From a checkpoint of a small transformer trained on Wikipedia.
Size: 9 layers, width 256, 8 heads of 32, vocabulary 5811.
Architecture: LayerNorm before each block, rotary positions, no biases in attention or MLP, untied embeddings.
Training: a variant of Muon for these matrices, 699M tokens, 5332 steps.
MLP neurons of a small language model. Each row is named by its layer, matrix (up: input weights; down: output weights) and neuron, and shows model dimensions 32-223. Each number is 500 + 40 x the weight over its row's rms, rounded and kept within 0 to 999. Numbers have three digits each.
After each neuron's rows, "fires on" lists the tokens most often at its 100 highest values on Wikipedia text that the model never trained on.

L2.up546:506501495466542513418490488493528458540535590578454491613465537441569524461518592416455503512428459432466467477564512456523455510487426530501505523479498568477493511499453529499466571523532490524512515461448495473495485514456553570427512497519510479509417476489458444527489478512526536482438476568537483490496529490470519483546459452533482485504474569418517471515551520472452565473576588463499461558601470436530509547521499531510555506444514517502487491495498515485492464556576596483540563494492484442504442469493516499493487501528450515532537461512456516536515484514494494445
L2.down546:449494507450450478538519507534444570506464450478489542361580530505486481622548472524554585458506529505542526480403490519508516510536517494520501539493516457518532478489426399524509529478499508490511519552569492549504537525545503516548482458511472506498562522509503537516511480460544488520529472459477501501571480505551464522413468527475550528475497517579482492481433499473569470578486467527448516405428498444464467560495502497492469519500474560534450544500437439495532488460510435511530404520492484512409528527461486460516468510475545524499480537517518476426555524527475534529
fires on: "am", "ug", "ion", "ampton", "used"

L2.up563:545497367520559454486498463469519455536498461468532539464494538473478479515495567504494460568518525561482501523515470549476491458551566525510482462486429508431523535481530547492495515439566505501544519409466595505472497508540521495513522491434442472503449556442455489516543581467468565493520457458474459475536541537493521450427448493510539525554515547488509550471490505514479550519524510494576484497465536491500517514490486520533556519589516531531554540487424518472489575596489431547447450520629496553491477420485468498439521462583457503536482517456491499500511500537529548509
L2.down563:497480585459535534522495528476488485479519533521457490527521493532515545443544476504453486505484461454593534514581549470522502474510445542475598536558551505524456477467435498452462458502449503507485491553520393456543523455439522488478542456510557500438551490559558527472498460463494465565500522488531534428486479497481509598589448512543469485477530482428490496546481514482513515528401461584466497484518443432587517497470482492502414452516512491507486433513546461485476502501484496523536557469416533452566537500505522531547452585480554545455505563470464539515536576492470472467
fires on: "is", "ts", "es", "ens", "els", "aces"

L2.up848:481517516518535483417456517466451519495597545488474507509535529492470487489514509486474458536489532418463541528484456544513503455515508443490519437570527481466500469489478492549407435473420470499461461521509537483505584540510577554522531558503546469520487474419416538540541531529531511547476470461442447491538542432555524521523528422453511478540508490425531592469554393463506436552488507564500556488519534440510469575488441488505523515522462403489469547518490462528565479551497433468532558489533396516586530484522481489472462487566579553546484474497435543551487458464547529504
L2.down848:534491551543451489494484483592550474486414482441522515453467544525534471478474492446483537479500504536488539508512511427468495567556458524493537516432560525545583522566484498500494521542526518509569470512464492417444438475474536481533483470448445481479483485574525504538502492530487533478478504518531521548500425511487453446492482534510514548507448490549485415495429606509550543458555443485483470477465444524506541443534526522507459468496542553532564477504536543516455514422485616544489509529458594495405429492497451547497510476465500483469489507481515413463480453557489490508
fires on: "or", "an", "ent", "art", "ain"

L2.up250:476503454463565493505408504514567449432485490498502565525541481500517531440474546562576499468421507416479513498452467486456494415597577562453461518466489470442512533556477513466479427509496548511529461469514445535497501554476537410491511465455543491489479558479510556538521447538456520496504464541559436456501479447536431547547525475458441588527376479451487439477547549521447521475498501527535492474552541531529516517531502438484514494520509515511506517468530524495526513433499567448552524474544484512490497500495558513532504523469462520466510538503504505527477433513521545488
L2.down250:497531499555462530527561502576456511614537438545460500463559504453449479537507498420469518480542530544506461494426499489490499551387515490523464546523498566481498520446504474495517563478472487493494567544502532512491486460578448532556440484444497493503492524480485479510475533422555492552486531541377541526553423504505520413489471456432523469556606540546513543502459445497511468572503517468502496561462465502476408549483513483467467563449511460477491503537513468426443499478471497533500521548473533524503497536509495499434445444478550439487494476488526474503569591461506479533
fires on: "et", "om", " High", "n", "y", "ad"

L3.up3:468507462537438511503539538460511554557523493446526511533554479562453522524490506475502533426508586482496515538474517471525446458537519546416459564548442434531500495510431481515485496505512465594484463562456521507572493531458492468584580475464481487508458484465492530524502532405503482479563500519481470483558523528569498492503515465500551457494498585478516460482566495460406460497462464508450501408497479533505522542516458505538439532471499526493494551496562577449475497434516491519470504464474499506574422501476500434540464526612542533508445525518552511504423589500519456509
L3.down3:444512580399527497521449567510461489526449472534485544445486581496518439458559471495465515605509532525516477405542484506511497485516437469573506483457433541461459554488473495517559450500482562421497455504507509470514485521561499486508450533529491465509496510521563476505552488474503424501465544469469457546451488495440497517470550545558456538470560500508433470520520461544596450513547561472550464490540530506417568569544526509546528547541529461460504444503457413533530516511463509501555463484583490562509549533550470533422526499446452513522494491552414495448467479527499488483
fires on: " le", " Der", " pro", "it", " te", "rd"

L3.up644:481422560497487513463469468509426475484456489472542447505568566416461508584455454552492421495410522513460541552492472501526484494514494502455479499490548374476493488501534468466482476515491545495513448532496494485571508494544522566511463478503459437508542464478507459441540542475502519516477544536501465495559527544473495514540494456478482508499546563526460473464511506562453517498464463523516429503531452414471584560622518416467562535522458441495498518434506584460475459510540520548524522510558524478524536464516546565488505503527492551582460481471462545540497537428532572567
L3.down644:555573436476488493457525546503482500425599470482470534528477465557523508491509499451466520425531495527475478427516538530456480574551471462524526488496524553507462511562462546480450494561531466518473595500472486515416522547469424509524521413509408473434446540564462522513508475479524488499527481561490551517436495484494563521500519486492473510552473538468493487508492466465571507475485515489510512573493545537564519517437470559516492476476481482528523505543546440464578497518483492463488475600459523474524489515490603478489423543438473550505443504512468458469507498598465460557
fires on: "m", "it", "ear", "es", "ir"

L2.up376:564474512569452557489517522477560512595469509484415463531521556591516473419439451450557461441481480476505471402551503375446517519460429388488504534541477499496465504535560507481461426496498543477488538491498460488488491518514502466520556480538505485510530501490413489578547512498476516541457499561517465511522544466483503585501452530451516508448522459502488533534437549504482548515576467480551601498544540490512483466505496467469416537579554527454446560423538538479497523582419512480451490523450434420525517452443545491564548508487517505493493515432466500463451528514528532510
L2.down376:404478529492537429560504478488505524452476560486528455471487544430517527502549504573517445450455556506526437520512530556596531502461571580538570490535561452506535519494429486466536555476470540485397438471434531491571532518483488450493469506471473470474476490519562471518497485491493478417591563487467533425471444591459522473486514556479516491539506530457557534499528595529566505463433445500459435504469499480512480531541527536519530506462447427495496490528504455475463467460466485496494522534513525541513420493553392539479470474537444501503482506472512482550545445566581492469
fires on: "ans", "ly", "ish", "s", "r", "ls"

L2.up1010:528470500591473436468521536530531487488471504500561459411478513493546493493418557501569459446548503496506513533473501519515527497471455480547584514467491503469521548534543503478438533547501421489476485557478477475530499475497501477598487469571479433530467526524485478467545480517495423479514532481467459480413458514493504530507541488549498563515582520438500500509432502465512489514520496541532543507558478535568456509504447524521424512470485552509642547463539489478507524512549539554583494471423517433462577452466485437545477496497479537526512558526538539524463571466483531465
L2.down1010:460493506442551547492499516515473505512576487473462533594589510528488473444566428473383518532452527523466512495439466506531449526540575556462413517493482480527513453476476509554512491438509520524470505486507478425524517508537574542420510522508465525473552515479534525533445537490515559518467508460505520527550518434473528463484458519541449457485438461488548472497489470530552475426565458507522497479517466486445567494483517517452498519493513439480386460515410519501497461490490472480507528498567515510540425581522531472495529468482479430505474484500523507538570497544557476538
fires on: "l", "an", "gan", "k", "and", "man"

L3.up1053:430492411514529525519498402515601469445461598514551439485487497562495534462479546513505495472528540539532449426511519538488489521561533500532563535521501521447463485471558441532499443453456504542485503559447504484500565566535504458560508480523515524528478549490495454541478494473517490526514578493511474495514490497516509542504463497479508446419469500454555476475474500566558428542468543567479526450505445537509498522467415510532465497452536456511464522508427548445490505515501595510495561488522568534538484550480437501512488538481434545482516477494526441483442566545469568499
L3.down1053:513447557455530502472506552532579525511476500466514512542496501446525495546478508494473452471478544473494497513612442519520474450521472473485460464477457473420486497485529486548523492537586500549475517423496468496568531475536431415516472450504514493475554513461498460481539515468521405526507492445402497538457460526527443469508548497512480540471533587542491573503518498554507521508459473485502506519578446495488518533475439574482544393453526548447553487530464541425577514433506432470483428540564522475515554468463531551492498450466528464486461573560510480480460510526496427537
fires on: "l", "n", "ri", "st"

L2.up358:527558505489498479449510538550525575496520506464521517507497518437540511548475502533502487468491525469466513567479500513501490517441513459510430503497538479585506539412546576554497491482472500543490482522512494486525400430465484529479503546488520452505514450519481543511502456432452478525536478452599534436510461540465461529488479527468436576494528405477463540521523403470528579507511505482552479567489517481410533497470424454536543489493453454444434508533525493611478467429508507481527507553568519443445522463410560485493540540550504547525568518516538453450517511464489483498
L2.down358:472467501515499502493571525481471448470447544518470442514512494509483518493493502519524463505566489448512489422530487486493477565553492535533556461470465526482495448540421447537531488549492462460542541487486490455439565551541546489489481489565493512475468531497546464499535509537477446563495528562444500517487511511485491458537532468499514470539470561488528528498478497552488460439434455494478494511512488539589463516483552523476431500549523582523543470491453512405535475521484477524454462423489476544509531508589461551452425440467507490543427470529470537546530515516506555433
fires on: "an", "ine", "a", "rit", "in", " began"

L2.up286:504526444496432509523523447570486587420481435489511486437380508541513445503474438486535494552444493479514522516486508617525558488527406508513503467482496518511550467407567504499473479463471449439507445475467495528483494547507547518554508524501612538528497469494502499419491453478511485457465542460509490496477502516547446543569476480502492434511515494523490497522475494440556517586487429497473470482534536468402484470561516480480462493527535469484534518544521533479457482528528488493539536479481507548567510531509573584507546550489552536483553479503510493477489558517539498560
L2.down286:420478528441575517494465559487553491533581578553519475519535463493525545544514553526492489441521526496477508475523543384441499479547563505501518522493544456505427512514472471434514530523542547573501519584551474502481518441467476534487525453464477537541518502515522513504544489511493434492498489525538514507478465511544532482490519542461501554446522587476532479482527508451387537466545576500479501443482538556499540436411469517524431553531471532509521536407502472514561475466498555545541541542459475425440432504483453506501457483505426485484537482510472505533484481456478469494
fires on: "ri", "o", "as", "ards", "ics", "s"

L3.up564:533474471534441463521434469536493540533465511498560606527520491487584518525483481551477436514503536586516479414510522443533481488429506524516471474501474459483545549471483560462419493511438504500547497508481456471592464493468493541505528456516545497485584605527536474535485566477480530572455481427458469438420523545495523528502513516497476501546421525392519471551505537468534452503463472494572462520463465475572476504526408463531536525569436436483482506479498454419452519470500549439552479499512546471448541506485468488517510608512514545447526547442477532520536542496518527556
L3.down564:527539497468494500577554446490516472493560523536437428481511524587382523489574479475523570484514492457477527523461496518479509559499448437460449503480496523513510501537435495572456542488487523474493441455546541488423520470478551431490448547564513469445420474501565500483554446574510490425521518549501511487503551488479470519509481513492516517483523515542522514457555462507480574513535504561458491431478515478503517488465560480453492495422479522524436483479507510528526498575518445494506516530526438429578478459516508502467466432512480508571477509455557493543501502554503464519
fires on: "ig", "ound", " back", " them", "atch"

L2.up17:538526536441492561482522498498495522551534435462486560502438498502480476539525466510455517469552506565541485463502495481522487510534507439426538496488552464458485550495532514482490529511446523483408513413508469536468515536420611457516529537460427482475546423580502522528500568450522474507466556489500533490562543503446475511449477472463490551508542447547505521510484514451518499416481450499455524495428523515500517477471459569457500430504467508508540450513553527478421629510502511542465588442426478491482480525485536493547507527517547422531463442517500503508459484536522574443
L2.down17:453499474553521456538443540497545561466481536482550434478546474422487511518551446453521482424537454396583447529508496494561545495477498553513480534464438506603529554478492530479529515552517514527533493564475480470555496547546458460514473464578483425469481516508544499552436559602499503519488426449584502533467445495473580481544553566576580514559453510458530507528471494474486528456543565476487503623483523487551476501452527548472425462445497508531488438551477454518570467553506523440487450511560502465497545493484474435511519538488486455465455494499497515514496552435469503482
fires on: ":", "acter", " Real", "ase"

L3.up1259:490533481469528491486496485489530500436441466430544562394502547548538433481485491535617523564522559458456452552479490505484513465524486490552523507483539497451525522461507480483433504499559546462503468483475451447460500439525529452545476456514444557555479470497483469520519440513563476532490501446442528560419526505487507538503437496472544591414496501525462430482500497556520536482534529534503563521517518509565519455476545521580456485505508427557469504502483530495549520524516536543495433467521557538529521438550483503550503531484441571472418457484419506551546497578548565482
L3.down1259:547484503567510573461525518488471585512454498483496500634532453498506593526542497504415508482435499499548456507496525548554554488456591529482494532466479481496479486556481503449504484517480501497536521445409543449544466519418441568517474513525539531451497531541507543500523559514515575434474562516477472461517476521544499492554558538516460530487475575480487524556473555486458431520463465524458476440504476514458496444487516499474554478480482485464478540516567483525536430513507469529466485535473421533514504589488518443456475468509484550477496502502492500454495514561507425482
fires on: "or", "ro", "l", "ag", "en", "n"

L2.up770:458501521423556583466514431517512521519506599445467466519475471463541520540496554506549485466468481447449479482485518478447530486477580463472561531488477406488472486524485539516511473550427531497531539495504445566465495497489558478530501549497523497539471558495444435471484383470550539480500487518589465495493473407475504479539493516462468479471498466523503524532554495453460537556606449523554500440463491487517519514439482524499508517459418570524492491451472501476578507481458510546451474536440556536542473491487526476513436486462518504471534462441449514577588519590559522498
L2.down770:470536443530497455549496526469442475541495426559538561451488543492482479541525469557453504518528512497512475489517419545541462448529454551576450450483511554520532498442521488474485456468589435525564529548525494474529524487522467576512457515480437464518526498514550560457508533507581471575456529455427519523519557553557482519441533532568485523467468515512421491529483563495516513451511532474512497494533559443507492495562489514515514460484532461487479529515483502471426526435486454520539447477566448489438542544497453468531622550522508463542468539487521484473414460498480474536
fires on: "'", "a", "e", "or", ".", "ing"

L2.up437:516448493461462536529485461544541462487458541527480432472423510535464475487428519571511413513480578522479446466499509490467494516428542480525526550465430532562503564490544485557466511485432531477445508463476540515467463514512528541533505508465456469502498553423530482466459458460452489540559520430503505539454567561453517498504500455499535508540519500484487508482540567471514558495551479509538485561461490580503525524525506525567470454539497491521523490500449518536451451533419605548516502456543413535522469505479496497520551532460404565476476544505438494513470485407503453459
L2.down437:474541444502517483551528563508417449499493478509525511492501553549514483449552487460467508457576500526515571514508559559533450476486459493500490514461520596454552478511427518470494517512487440493561529475472415502527479418385471475439457484487464473413470531550440524486502532558521501516501546472516492507465503522457531566500517501532503505521427583509478502536476508521479491527437474524444486561534480489491477479533508477442480493497462503452504508502589575498565562469536456430496513528503556512484575536455534429469491452521538489479504497436548568568594467543478569537
fires on: "es", "as", "ts", "ers", "s"

L3.up1233:483380477508439529520480422509543558528509471444450438474555497453574559489500555501499464526507470412518556475455515524496539462518540440536571513514451528502558475513575573541460495480442537476507518451425570563565509473513503500466529517515544529498547480536540481532455537553498476486526526461544434443538515506446508571451572496519474546489539511508493535486467486518520460546478505525524537519438546522498536506494468548500486482560473456511518571539519478478437584549440536463507478512453476387488446576411540558479587437478450491491504463476489508469525488509451524491
L3.down1233:527523549483522527546528541607449493471482488450476536512490486471485463458520462520493549551456580468549537459489451515515432517458459556458532537568507525486492488493537474451503441439557513457487473514559508399500505521476512534514526444631501509497519452590552514485516497443481441518506491521435492519489532484479530512562501551537529513525514494529559590606473569552536469521486504541476472522506489522476430560508536501449526503438516560493491479437484540476528443532491519492372496485434452533459418530546537507453517559500526552494509500479467480473437527515483534466
fires on: " of", "row", "ox", "s", "r"

L2.up1237:505475549538543522461443507517412488505512459532535512469562471488540510498502495489456479534545490492501504486494481486543465506499440469558541518412519518451486515436435515478471522434442533550461494549479515539480533537622611548436480453486485529556535504493459490478525529445501494444539524495479526492569529419573520505515489540467548497437463520511505476464562478509515517528557569476480519531511513425476549563480537610464564575482436397443516468487486509482522468462595501528507524520458508490468525452514461484478527540497418535495498498513476493524559527551501494515
L2.down1237:512553476471438517560507524531523518530516513486518486497507511479443477520547505493489542483483485481533458529522446517499467537539568555436519495518527528550485498480512582503556455534587539465553524512561533559502451431456444391503474533476571447503479503439519505516515484517408518515476526547471490525483488510495560549489518481517494526512533543544508508456450494493520405439467438499542485422429491573574444484533504447510468538495493547505488508518480444497516546508501544497479526528531421464463573443419482502478470446480568412520426531511531441501504433473445462548
fires on: "im", "art", "or", "op", "ors", "ue"

L3.up687:453478575506507486572514530452462506549515531547544481552550488517484486458481527504570487474492467590523546626488494560482507392593431468471456523467495509467470457491394442443546486466507494532454528551504544449502581486534415494493498476464467582441567472478480518483511499469437520506544501483495509479600542558520464508501508506529439417477510489438477502474530549522544490506504535510459512433507425542516474496485504475526500506467463439476543534530491607542529469587503468528500504506498520475552512487487471516487514500533500478501444482489480513456533521413463477469
L3.down687:574529541542476519460512498536497483482446420496493518503473494465556460503502478520390544494481552512482412534451480514506559564518597572533452497550431532638491525449557538499464475516505470472493472522472462560447497554489599420521492522537445478510402481517526518500466576510494451489514494543470531573446454499552455532518524440500497504501505570489512472530424507475498574518458466484438537501502515535530518476525490501541592550479490515481459529494490480525497543464457495465483494483544435515476492550537517473530471494510484529521521462525467462507441574548478481517
fires on: "it", "es", "os", "clus", ".S", " great"

L2.up384:477480481536521622438490489483466545460471572547568510581457461483495474493504532442529488459439516523521551505437539523509502491496523547467524513504451512478453567518457554485490462520503523520548459530498536538536496480400508472500514496429488473506514508486525412507439449471446548539452471459484443527584433521484443536544493528496527513486539526527509579454506490526540512456520463480493478498497479565482480575459535488487418524550455533480501445513452500442479568469489579474542504518496527515549563501479499570464535498533486526430492533466530504499423385459463453561
L2.down384:524482504521462420567502497503575562579548485422482476446512491538529535492431517549525495464534473522464507515489479523456524502488487433507418489473506455509499470535532477494482484520536501442564509429516537475516458570526557519510533505562538537475537519562513563561505498556526496548539522551459509518400553519495482469501477462482495545505454516541461410493567492489422472509497494557453446506484540490453529448507468444486520496458489461541454458519544510445476461498557522543447466500543497529443454479530478489532420431503599447542489530489439528543605545520537530399
fires on: "y", "ine", "et", "ple", "U"

L2.up888:484494476516567477547483527513463495498526526483533442547506498491505543547471493455442475544492491478560544561529523510487512515512573535505547418501550563521513485483535554508440433459585525463514459536492462515511527492527479449473540540517543505534445497586560581482471579462482479531518499495527412475445428545469531510418478411494444507557463457485501500464454548516467486493491544518399497534417429528516473476501491453441514516481478541508486563489482487488545499551527594453528528427480498553460504430533475472511466462564436537561476485498523501435501491508555560500
L2.down888:552481562524424506446544506509590523482476461528503513461558506559450506435474490551516473471505506554490488481546520517512505461492464427508408563487528483509474553459492416539557552524439483540490501479464461524514523485524520521537458468493494500438515508489473419515525476489464550461479509503485515567485519364508535460521540520523563479481458535466484565475497482539527480452504456472569502542539536464470562467471463531522519487553542494459543463509511522451432491498538433518513434586556530490577508614438461526478585554398551419478539457501461489566521493566442489494
fires on: "U", "ond", "ong", "ept", "ity", "ue"

L2.up696:581512360532511474461425523482408537434486479483515484472387460499526451542427538519498515471518538538516494484496519559571523506438415499485542492547510498429491554530523500443433502483532531551522466459502429476598495475522474527553535473502493469468444562521514498461494481527474619504518515458562498589466446507544520474499480457474437517485497479564470375474510530510472567501534549475510569476454506561460484454539492378470523527548480465488552527484466487501453455488435489431524525527480465530521451486507481486491523565581551502484511514464486561547548520529501536434
L2.down696:473545572471457485402526527561539480565504476499493540505559553453504444508513470461469477514468554476546472550544522542438497459529537474477519528520527498561500527492438448505560533454492530507538427445502536487451487495513500495497466467451529483488561446474445560529541485529507559521530516491452483468502526516491505526512530508510534516446594551454492543471524480540498466503503424529479446497583501490539469499523438576551511510418550563447461444550549556486510480479536519516498508503541524439438558526463409534484449443503421494454479537572571506518548486473505453517
fires on: "2", " Apps", "1", "lit", "re", "y"

L2.up436:560534446470502452443545471463521502522446526604521454573434487483497531436474533521496511503553427557442514445489512536517516492477521538533486513510511454498489530471501513551478496464496504490521469457459491471544454450451490489465510444536549593487542604525455452515495508458548507476487520420437492447511437486561485496491491492519517573540498550520546537459459529468552515591423554510471508405515587449424481459481468492556491581515570533502431499454572502480497495496554436468479509548528548496492491474419512520525537545500520522524496439603435550463508564496550513440
L2.down436:431484557532527549457453481511509514465559563448420520444545522562447396551513533467500527450489544452505556519517531470496521534457470461420541564499499556518540448489515506532558461535547480456530517518522539510518510507522483604485489557478511437502458476475511515508503429509513538490552467550507489457502543511485537590523547477438493472478510514497505464563482500485448529429526562427485509551493429527519481486524563509493507505424398493504559495527509488479498460518441512446542505476463443524568489547517456496464510464504495471534508524415572503511467455477414455515
fires on: "y", "e", "ore", "oring", "-", "s"

L2.up1073:482483496533533606539518510494493491487497474519547475488509428499590548544462498513530435557489455463524571529497526540476462454576515517499477482406463509463466414503492464423482455464540521500517528549471542564547512445456466525491422541496508496524503496575516532460470502504498531483509579603506521487509409501502540480499519490535546454497524482513506577520533446510565469472480448511552544597507551534482449518484563464509426487468453504460474500445462530486584523535515464509496539515506491449459503499487510504534521491425656488455452553539522532456456432514507478521
L2.down1073:545524530497494385501464500449529537507465503537500513503481552490401481481509500496473514527448513535491499461456407468463522580402530542550546481546572452521522548531528495531503487520479483507484528436534471443465477551501540450457538476502491505520500519449494451470537526504527466480474417501403486447492575567532473551503522474459438529528472522520514446497516492475505490509507476454512497459500565480534555478468481534507525534498507519561554494505518464519489500493438525484523554485537493522521540498533513526493438531533433422483609494479547499562445534543586577536
fires on: "ist", "ic", " Christian", "ber", " group", "ly"

L2.up554:442475514454530468501479579543480520502518461516505456527479520473463497527498576500450560461579508402536491523484511476500494546528481411389507525458489480488508473627503498454493419522417494486521512547570494556511522494513486520450466488576547478444556540455458487490522482486536566558486480439469476486467549520555535534482541463574516481437525498480550475484489497585570499559478510448530499500413552472530506516482507494462527490491481548450506473468508424509471533462508535421504449488427537527451470508484417482547473526484499400518537439472527513460509451561432576537
L2.down554:540523468534487526513532436393467427529480438431533495455453441519466525462480484570441466542479459488494566458539432560537494471512541518551497508543478568491463484489510449485478499507517532412543583495514484445514458485465565553528506526524508505492519493510488552538452475527490503501504523475604508480528525444521427488446491504426467509432485467567449493558459484500472475494515507469545495505520490533457488470454490487496460510465541445458472516526535540519472437582554484516469577489579451552546500495525483491478482514466547569486575551581485463504566533411534545502
fires on: "ing", "u", "et", "A", "ay", "wards"

L2.up642:476510522543469535489561513539507581460527559502528475500438494579503476445448458460497443469387608492433490435542567538509532471486511466543564429480478547508458485487525562462452481472508529428501509562495480496456443453480606476469479472526522484574535551493458583561456533470529518526502551510474539434489476460507433516488522496472552485485508506483495526530495537536494440554470519462442445467449469542519441525534492500568423575519501500438540428507507528533474497518539563574487553481445482483479498542414432436494447500519473515491556478490546484488428483477569482531
L2.down642:509440449469524449465443473487459446524468521464448451478525549536465524516539510475527477518534442531544505509509536465470510493494480586523499513549581496551518507590516477594483539518490459512488445491476485459567508486523452517511475507512506506408516507421526512518556428535495451465547479483486526549447520520480530460532440423532410495513493547405589511481453434409496542479552483569469484506521522517463507479445525521541545515485477468548488540485527498533526461503482508536532507492569488456508413523563508585484555517455435519490490546573468459521526487497396537465
fires on: "el", "s", "ature", "o", "res", "ination"

L3.up983:515544504552559527519494536523465457529488541476484502442510489486478499427569443555536452414488492521446539463496533449498453567478517523513472552472500455545483460535480509501556482516498537444571488493592501403556507523507486499522570528475532457515535467455472446521456501506514538586474494487508460520454565488514587542495458462582477488424522554429489488566455535445443491485531503518548530465466507576530499529553472503541451514538451479475531506449466496435517491496424539483457540530523524416582514483484472502488523463524502557508426498470513552499566436495472433551
L3.down983:464476555516456505564514541477564523516552495502488525604468512495483478493458492373473493537474532517542522528510460502475537435504482518461531477533508526455523545439507544515477499497488542557476466536510479530493500476510526580439519463497503575519553545496477600472564473493501496387546545501507562486533430495515456422577507561433487535554467532565469533428503536522588530560513487449465416482542428466454536435545488467461513520423492536515487485522494473495465487528556514435554519504499497510424470452475506524462516514464480534534539454502532505464463597436508596491
fires on: "s", "/s", "E", "un", "r"

L3.up210:460502480505609480455517485456450524490500536483540458465486508592543538552520543475543436516520508478392508507460479497487564424487449471518430469529495517493462506388468524498567529488472422532500410602447501423548533514535551504466472547484539495541531423427550480495514523551508497522525499539562519530479538431438517508507513503451513498558483491521522557433493443485473475517543493508489404479507461494536498589515461460513509458447534464499455525569506524498508454462471449557475509495464521443388503499462581528419558489531525551437518503480512490567508562510534445503
L3.down210:431449457490488501506527542530532523487512404516471530557504440441493431438548442474460538518448465512505534458549466468575501564522540499514487433514448548491516457616541485462478493547545502526522467456590479519528504530526500466551441463453531493486521596533473508513544500520542513502511489512433501495475441565493424470532515495525480525478573493424474471523472584501525542499563525524532488518492544524442485547431531535492488517494421488490467517397571482529447508487476496492528486450554402516535441461522463547592458507468458439524461564454484509537522512502502496465
fires on: "al", "ier", "er", " loc", "ary", "uty"

L2.up258:498510493477515498459471485531571441463496531494530525441519492482500559505501548554486572487529603403455485456541502470564532565479520528490551432469504460538452449501564471487553561568534438421437509509521488487485473519502580515514467483499476526457528505519480518462500446539521521506520501561532487526509474540476414594508546465474406542486472432560471481460541523430524433438551469539588414442486397455442508536531523484565486483453445475508484496521502527468523561524530453473509552588480494478558549508503478499532508442446527448533481499483497457501517518515502490478
L2.down258:511498511482490527472482471563491500528517509465399432562502492566435443527502466440526474499493505575544483558486534545445484465558493518488517529452469517498538515506447482518464463456474511539429481501460471472497502471506484515450587471484502488593453562482510541537537531430469449487444523434481531485488430472465523486513528546542533526446495539508524470457461530488468583575461445447476571544523541536542542469438563504444517543524545491504557499515430519505511497515373499501481440451583506527469473547436464481490520567523486528490540553516463587472445464479531518497
fires on: "a", ".", "ec", "it", " Career"

L3.up347:507534369497507524509427469507522483525455520481503473516482544471539534496489453507511485531521483497507539413484532548480427499554452493451439565538520577446560480481498540487505450482415488460490476472548503523512531505521533538566522464579528514467472419467514476548491464564504511502485516508513459503527520519485576475479519481543531448581492472442507464510458462492532488518415483431520526501596477458478481508518499478510510549505483433500482521514469569487512526487579466482546469487521431401564540543564489500453573530410497499485424507612527445479523518515476585609
L3.down347:502468498508465456445562501521488445483506470556518506516508493562559417520505572503520563487539508472489482583482463459479510506481517509518494461485477371486441520519532447525478509536549523522501493500481476435487529494532485514447475546425481468519508521502508496457575528454506519541502492449527515526460474504510411515490506567484496589480499560541519543488561544443474508532590508542447495488431517507492544450446483495524498463475465538508546448502518433532517489496448522521468565483503559644415459495485529536499408468570481430505548520512499572535501502407530464456
fires on: "ic", "ly", "o", "ing", "ical", "ling"

L2.up128:457422538540465520562476525544499521545492478507566484515504522465457629490500502571533577499539463448401475483543517502511442457557446469495504539513532501530471491490563535493494517553488470442595406506547516485451487453495519471528503479535512515483512531507519504502483508481488552529499459516521516543551458417498466498482472542503549382483538454507463581502487481447519546550542490545579420467488545487451478527485577492516499524477492490473502512537508495580514511464449516545484512483546454458562485474501617401510488546451601492434487555503479496458426463392532488541
L2.down128:537545490465558508475504506441472496422543539479487479494469453530530411515517500422393515505479517581611520516486458462506539536478493502483531509471458533515549500532519452515564447468526531514491529492466458512528492542505482492516472507482461484528468499517526444537527494506517453466502504530512464496444534533470508497535507463472423642518448548475597487509475511566533494488428468397471529491518471452496502473464501520448501448513506465570447532446514513409513502555594466430517557520518553527445499495478453584457507469529414488567535487478456487559569510638498547464
fires on: "es", "ex", "ention", "in", "ain", "an"

L2.up408:425594461489562547428512496477502528444468545437563520434468492492557462531437524512468577535519521545509519470491459478484528468501525526505570509466566461461523510467451422445460461465530455418525494525523546574521488460525567558502541530533516471543473487427490547500565425516537548443495516539530524457473503422446508509498501464501419478524471508529513491409454478510500544487494486546472499578474483462518484557546500458505458567460516441495527454525507517486522512460563530511477517519531541481451431432503479445447451471430454519531448521471512582524547489509505509516
L2.down408:528410501464484408563534502513513477532546397540363503541515472548470547544550480460568466514511554475488564516513515489499479503465549474545434498497479555488519488524504486515529566505516523556554402474523546462483537526417425531509430442552575513435535496494529476541460516559511479561523490487527520558485500547493519406512447505479507548484564524513572507540511501519506491559496503496502444480453568587468458510463485540504500454503494490555503536494506561523520492510493518466487434529471467453442508536520493503549501511497493571400527461478510498476462531496474470479
fires on: "ier", "s", "ets", "es", "or", "al"